config = dict(
    num_hidden_layers=9,
    hidden_size=512,
    num_attention_heads=6,
    num_key_value_heads=6,
    head_dim=64,
    intermediate_size=2048,
    vocab_size=50257,
    hidden_act='tanh_gelu',
    norm='layernorm',
    norm_place='pre',
    norm_eps=1e-05,
    positions='learned',
    qk_norm=False,
    attn_scale=0.125,
    bias='all',
    tie_word_embeddings=True,
    parallel_block=False,
    init='uniform',
    init_std_qkv=0.0232,
    init_std_o=0.00632,
    init_std_up=0.0232,
    init_std_down=0.00274,
    optimizer='muon_variant',
    learning_rate=0.0117,
    lr_mult_o=1.15,
    lr_mult_up=1.23,
    lr_mult_down=2.0,
    beta1=0.9,
    lr_head=0.00531,
    max_grad_norm=1.0,
    warmup_steps=200,
    schedule='cos',
    final_lr_fraction=0.0,
    batch_tokens=[65536, 131072, 196608],
    max_seq_len=2048,
    doc_mask=True,
    train_tokens=1271000000,
    max_steps=10729,
    dataset='wikipedia_en',
)
MLP neurons of a small language model. Each row is named by its layer, matrix (up: input weights) and neuron, and shows model dimensions 272-335. Each number is 200 + 20 x the weight over its row's rms, rounded and kept within 0 to 999.
After each neuron's rows, "fires on" lists the tokens most often at its 100 highest values on Wikipedia text that the model never trained on.

L5.up549,231,201,210,205,169,192,254,193,196,189,204,226,179,219,200,174,198,188,222,217,213,209,228,162,196,195,188,211,193,208,220,184,189,168,242,207,227,175,227,223,155,180,211,190,211,189,236,203,231,202,209,208,219,209,235,203,196,187,200,215,162,183,170,180
fires on: " |", " (", " km", " •"

L5.up153,180,212,215,167,189,195,199,219,216,194,191,201,214,216,201,207,224,214,196,184,203,192,181,238,177,206,232,185,212,213,184,203,203,184,203,199,178,152,196,207,196,221,190,211,199,198,181,208,181,182,199,171,232,201,183,222,240,205,227,177,205,236,197,167
fires on: ",", " result"

L5.up980,201,176,178,202,219,171,193,193,188,204,192,211,214,217,182,190,179,181,244,217,226,215,187,218,174,190,185,171,202,197,204,206,235,226,207,239,195,244,172,185,166,183,189,177,162,214,174,216,193,214,182,156,194,184,220,216,158,186,167,174,199,214,172,212
fires on: "'", " ", "s", ":", " with"

L5.up1277,211,206,234,185,225,186,183,206,177,211,193,224,187,216,194,190,181,190,201,178,213,222,190,217,230,232,207,212,181,200,222,213,201,188,231,188,208,219,206,205,208,206,203,213,207,159,193,205,185,195,245,209,195,200,189,212,186,200,193,221,204,185,166,141
fires on: ":", " on", " in", " for", " Best"

L5.up1849,222,196,196,205,210,191,198,173,159,198,183,206,209,233,214,233,192,186,216,178,178,202,198,210,164,175,231,192,235,205,195,173,184,234,234,186,187,200,160,216,196,190,182,233,177,181,223,180,194,195,173,204,214,174,203,190,204,186,230,183,191,218,195,193
fires on: " ", " on", "-"

L5.up106,211,197,196,161,214,183,196,217,216,206,177,235,226,206,181,225,231,205,206,191,251,195,186,215,209,172,191,191,218,219,183,218,205,163,202,215,183,157,183,225,181,200,197,199,199,210,194,232,198,202,202,165,203,203,183,239,231,217,189,222,213,186,190,185
fires on: ","

L6.up312,200,216,184,166,209,207,181,178,147,184,239,188,199,192,203,178,178,218,178,214,220,233,197,147,216,193,215,203,221,201,165,193,174,189,192,224,230,173,185,186,211,202,213,194,213,210,183,179,194,226,200,175,202,197,212,177,190,190,232,203,209,198,204,227
fires on: "-", "–"

L5.up1864,171,205,203,175,201,189,181,208,230,213,202,220,156,189,256,185,201,210,203,192,190,198,172,220,210,209,190,180,192,198,182,188,161,218,193,240,217,214,179,188,194,202,149,202,194,185,218,189,207,196,192,182,180,172,217,232,164,190,191,222,222,200,181,210
fires on: " and", "-", " |", "–", ","

L5.up1903,215,184,193,189,199,214,200,191,199,192,183,180,226,200,192,196,205,189,206,181,205,176,217,222,177,218,195,207,218,218,234,174,191,202,177,182,219,216,187,204,220,195,232,190,192,219,217,173,202,195,216,212,207,228,203,224,171,163,172,225,212,209,168,179
fires on: " ", "2", " of", " Year"

L6.up1968,206,205,170,212,191,180,188,240,216,204,225,216,195,199,199,155,223,204,194,195,177,226,161,211,198,244,208,158,192,198,209,155,200,232,222,169,189,203,189,224,232,203,204,173,184,219,216,232,171,191,180,211,187,189,221,201,215,156,201,186,205,177,194,195
fires on: " |", " ", ",", "-", " \""

L6.up1248,179,192,195,181,225,196,195,191,170,210,220,215,243,201,194,206,201,203,167,185,211,215,216,224,185,186,218,210,178,211,168,194,188,213,220,229,188,193,180,187,213,219,212,200,196,189,201,181,202,196,147,223,215,199,208,170,177,212,213,200,193,208,169,163
fires on: "1", "2", "-", " up", "3", " "

L5.up52,188,196,176,224,159,183,183,201,202,170,243,174,224,174,202,237,236,237,209,197,186,216,217,166,205,196,193,212,199,177,196,196,209,220,189,221,199,188,177,177,215,174,207,194,188,195,195,204,216,219,180,195,170,201,200,181,226,196,204,201,203,223,183,251
fires on: " (", " non", " [", " un", "—", " from"

L6.up436,194,211,194,225,175,181,208,203,182,182,182,185,181,199,220,189,223,199,225,194,176,166,198,179,206,211,208,206,225,197,225,173,196,211,193,197,206,216,215,183,177,195,176,202,239,199,183,194,192,210,236,180,211,167,236,204,179,221,199,163,170,205,195,187
fires on: " of", "|", " One", "\n", " |", " ("

L5.up1766,164,214,239,198,223,191,205,233,232,201,199,212,157,188,189,164,206,179,222,188,176,193,191,176,240,231,205,192,205,201,205,179,191,205,228,213,198,210,217,201,223,199,194,213,181,210,194,201,169,215,185,223,192,172,202,175,207,186,169,197,218,183,187,192
fires on: " |", " on", " Title"

L6.up124,236,187,205,199,169,172,187,206,244,195,197,202,211,219,231,175,215,220,214,204,189,189,248,187,191,219,198,181,206,160,226,202,197,201,179,212,201,245,180,200,184,182,192,194,219,131,164,186,198,209,215,214,189,193,222,193,220,186,202,175,197,218,237,171
fires on: " ", " (", "\n", "-"

L6.up546,212,199,226,206,194,191,241,208,186,185,198,182,177,209,225,163,210,179,209,225,163,229,207,205,180,200,182,225,198,182,188,164,181,195,203,205,197,213,220,219,199,200,196,201,179,177,207,199,225,183,220,214,216,213,253,197,216,158,167,199,243,198,212,196
fires on: "7", "9", "8", "1", "6", "5"

L6.up1393,199,210,181,177,197,193,185,210,207,137,199,201,238,219,180,161,232,222,194,223,205,188,226,225,203,212,209,197,182,208,180,191,213,208,168,192,223,175,185,202,239,180,197,171,228,202,214,196,177,199,212,211,186,191,195,159,228,201,167,174,168,195,213,217
fires on: " ", " New", "-"

L5.up238,218,194,195,179,186,185,185,187,160,177,233,203,232,226,197,202,208,216,174,212,206,200,211,215,200,168,180,208,225,196,217,181,200,211,186,199,221,214,207,182,187,186,190,208,204,213,206,185,189,195,238,185,200,176,193,197,182,185,195,208,188,210,213,184
fires on: "0", " ", " as", ":", " |"

L6.up163,206,184,190,188,178,191,202,172,217,175,230,220,194,207,207,182,209,214,186,157,211,208,220,230,222,196,188,217,205,219,218,177,202,241,209,189,232,176,195,209,197,208,177,209,169,205,219,208,204,179,222,231,233,231,235,181,189,210,215,264,215,227,199,209
fires on: "\n", " a", " it", " his"

L6.up1224,202,207,191,213,194,219,174,203,173,273,224,222,179,199,187,215,201,186,194,202,194,201,232,195,190,202,218,214,233,179,203,209,180,212,195,221,182,208,177,193,217,204,192,244,169,177,167,191,204,180,193,222,242,185,207,207,154,200,210,163,188,191,200,206
fires on: " ", "-", ".", ",", " F", "5"

L5.up1633,175,181,195,233,190,220,163,210,191,189,206,242,236,234,218,169,210,156,195,169,202,175,195,193,201,198,212,191,212,247,215,177,214,187,203,178,222,192,165,175,216,227,213,190,214,175,180,222,200,190,187,211,208,147,230,183,182,154,199,181,212,192,178,221
fires on: " ", " |", " ±%", " in"

L5.up1075,216,193,201,195,226,200,177,185,185,154,225,186,185,215,208,186,190,201,179,183,185,216,205,195,212,203,177,191,210,208,160,224,233,171,185,209,215,182,179,198,216,213,178,179,208,222,198,219,159,207,199,193,184,197,227,216,205,209,167,186,195,194,199,199
fires on: "-", " of", " ", "–", " |"

L5.up2032,236,197,191,218,187,208,198,170,202,194,201,190,168,209,211,199,211,214,192,216,208,203,209,198,164,199,199,237,230,205,205,213,169,225,198,172,199,212,221,194,172,212,197,182,173,194,200,212,222,177,184,203,221,189,227,202,194,189,206,175,232,210,212,214
fires on: "9", "8", "7", "5", "4", "6"

L6.up854,240,166,194,197,239,220,184,203,195,211,222,239,221,209,216,195,221,209,152,174,202,177,187,187,207,219,189,206,230,224,202,198,196,212,198,184,222,179,185,186,183,175,211,205,209,194,226,192,199,207,225,179,213,177,214,196,197,163,214,211,193,197,205,246
fires on: ".", ".,", " ", ":"

L6.up1503,233,196,212,170,151,218,210,194,156,175,241,199,215,203,207,229,238,191,227,213,213,218,194,217,226,181,181,212,212,222,175,196,200,213,149,205,210,260,195,212,223,155,202,206,201,209,208,181,160,210,159,221,179,197,196,175,200,169,189,220,212,191,157,189
fires on: "\n", " |", " ", "-"

L5.up1831,206,204,216,201,210,181,183,185,177,207,199,202,186,218,209,212,183,157,216,200,176,205,168,186,179,162,196,161,207,230,181,179,207,201,222,196,227,183,172,201,208,180,215,228,213,190,207,202,204,141,157,193,202,182,188,191,233,210,182,178,158,170,201,179
fires on: " of", " the", " by", " @", " ", " at"

L5.up2034,178,217,239,191,208,174,160,207,212,243,239,211,216,211,195,176,225,174,183,183,200,209,205,226,195,231,194,169,183,199,221,231,192,213,163,195,212,225,207,207,193,203,214,236,254,199,194,243,210,152,193,187,192,190,199,196,201,163,190,148,194,201,163,190
fires on: " |", " ", " ("

L5.up321,203,215,227,213,184,175,201,193,213,172,199,226,213,215,208,193,182,217,194,215,205,184,203,187,199,229,220,214,205,218,219,170,217,230,224,198,238,194,147,193,189,223,187,230,210,178,183,183,219,210,199,167,188,192,192,229,186,214,179,206,213,170,237,230
fires on: "–", "-", "5", "3", " than"

L6.up829,230,210,239,174,233,184,216,228,187,162,188,212,226,220,187,177,188,212,215,223,198,215,195,172,218,228,187,225,191,214,199,204,188,191,219,227,209,208,219,195,203,186,185,195,175,173,196,213,187,189,217,186,175,181,173,206,189,181,181,157,230,190,191,181
fires on: " |", " (", ";", "."

L5.up1486,197,215,232,204,227,197,205,203,184,170,226,191,214,208,210,175,176,175,180,213,206,201,176,204,198,216,209,215,207,193,171,158,184,246,221,223,186,214,174,200,194,186,200,199,202,198,203,182,185,192,211,201,209,218,216,187,184,208,178,193,207,186,190,223
fires on: " and", "s", " the", "–", "-"

L6.up1364,206,213,221,175,183,191,187,193,188,234,196,213,190,188,234,197,206,216,185,195,189,195,207,238,183,195,176,226,216,190,182,207,210,225,190,166,210,190,175,207,209,163,200,202,211,214,216,225,221,196,227,165,214,228,208,186,203,234,196,242,194,200,180,221
fires on: " the", "\n", " his", "s", " The", " its"

L5.up529,203,185,209,179,172,212,217,219,216,193,203,207,213,209,181,162,211,186,216,216,192,218,231,194,192,192,190,211,199,175,212,191,206,201,181,210,206,182,205,174,187,191,173,190,221,155,203,167,218,207,188,203,190,189,215,210,212,223,181,204,181,226,207,188
fires on: "\n", " (", " |", ":", " are", " were"

L5.up243,201,163,217,201,146,214,187,186,219,206,199,182,206,217,232,207,183,250,215,199,205,235,213,185,167,189,199,221,195,177,196,238,194,205,162,204,192,199,206,163,182,171,201,220,151,219,210,200,216,238,200,206,181,190,211,186,185,190,205,193,211,164,213,209
fires on: " ", " (", " not", " from"

L5.up768,209,189,183,195,185,199,203,209,223,178,232,211,171,221,186,207,183,178,242,221,181,198,230,230,190,204,200,217,189,192,181,201,208,219,222,234,189,200,163,205,157,224,219,175,184,195,216,205,202,177,185,202,203,202,206,193,158,181,204,169,215,231,226,228
fires on: " of", " the", "-", "s", "'", " –"

L6.up1100,196,237,200,199,216,245,195,189,210,188,200,182,199,230,186,174,202,184,220,184,199,188,211,193,194,207,167,186,174,210,204,176,205,227,197,213,207,202,234,202,210,199,218,201,168,212,219,213,195,205,214,196,195,255,199,224,199,209,207,229,179,177,191,166
fires on: " ", " of", " House", " US", " United"

L5.up1777,197,190,213,186,191,183,207,208,229,207,187,210,193,224,175,227,236,196,183,205,193,186,244,211,177,212,207,216,192,203,185,244,185,233,178,182,212,215,207,185,195,178,222,157,193,199,191,222,192,205,204,221,223,200,196,204,186,172,200,203,214,226,207,222
fires on: "7", "8", "6", "2", "9"

L5.up1717,180,177,231,184,211,195,200,208,187,175,204,249,213,218,201,208,235,195,235,181,199,191,173,199,200,199,176,212,199,222,185,191,191,238,196,164,199,182,192,193,230,206,201,201,220,221,190,183,186,197,177,197,211,184,220,221,189,216,183,195,181,205,185,190
fires on: " on", " to", ":", " a", " before", " since"

L6.up1975,182,194,192,210,208,188,184,199,198,207,210,215,195,226,227,202,210,256,190,204,181,184,224,171,195,153,230,210,181,181,192,177,228,221,223,208,209,202,173,188,220,181,163,225,196,200,221,168,203,242,180,180,209,174,181,200,230,229,192,211,189,228,203,171
fires on: "-", " "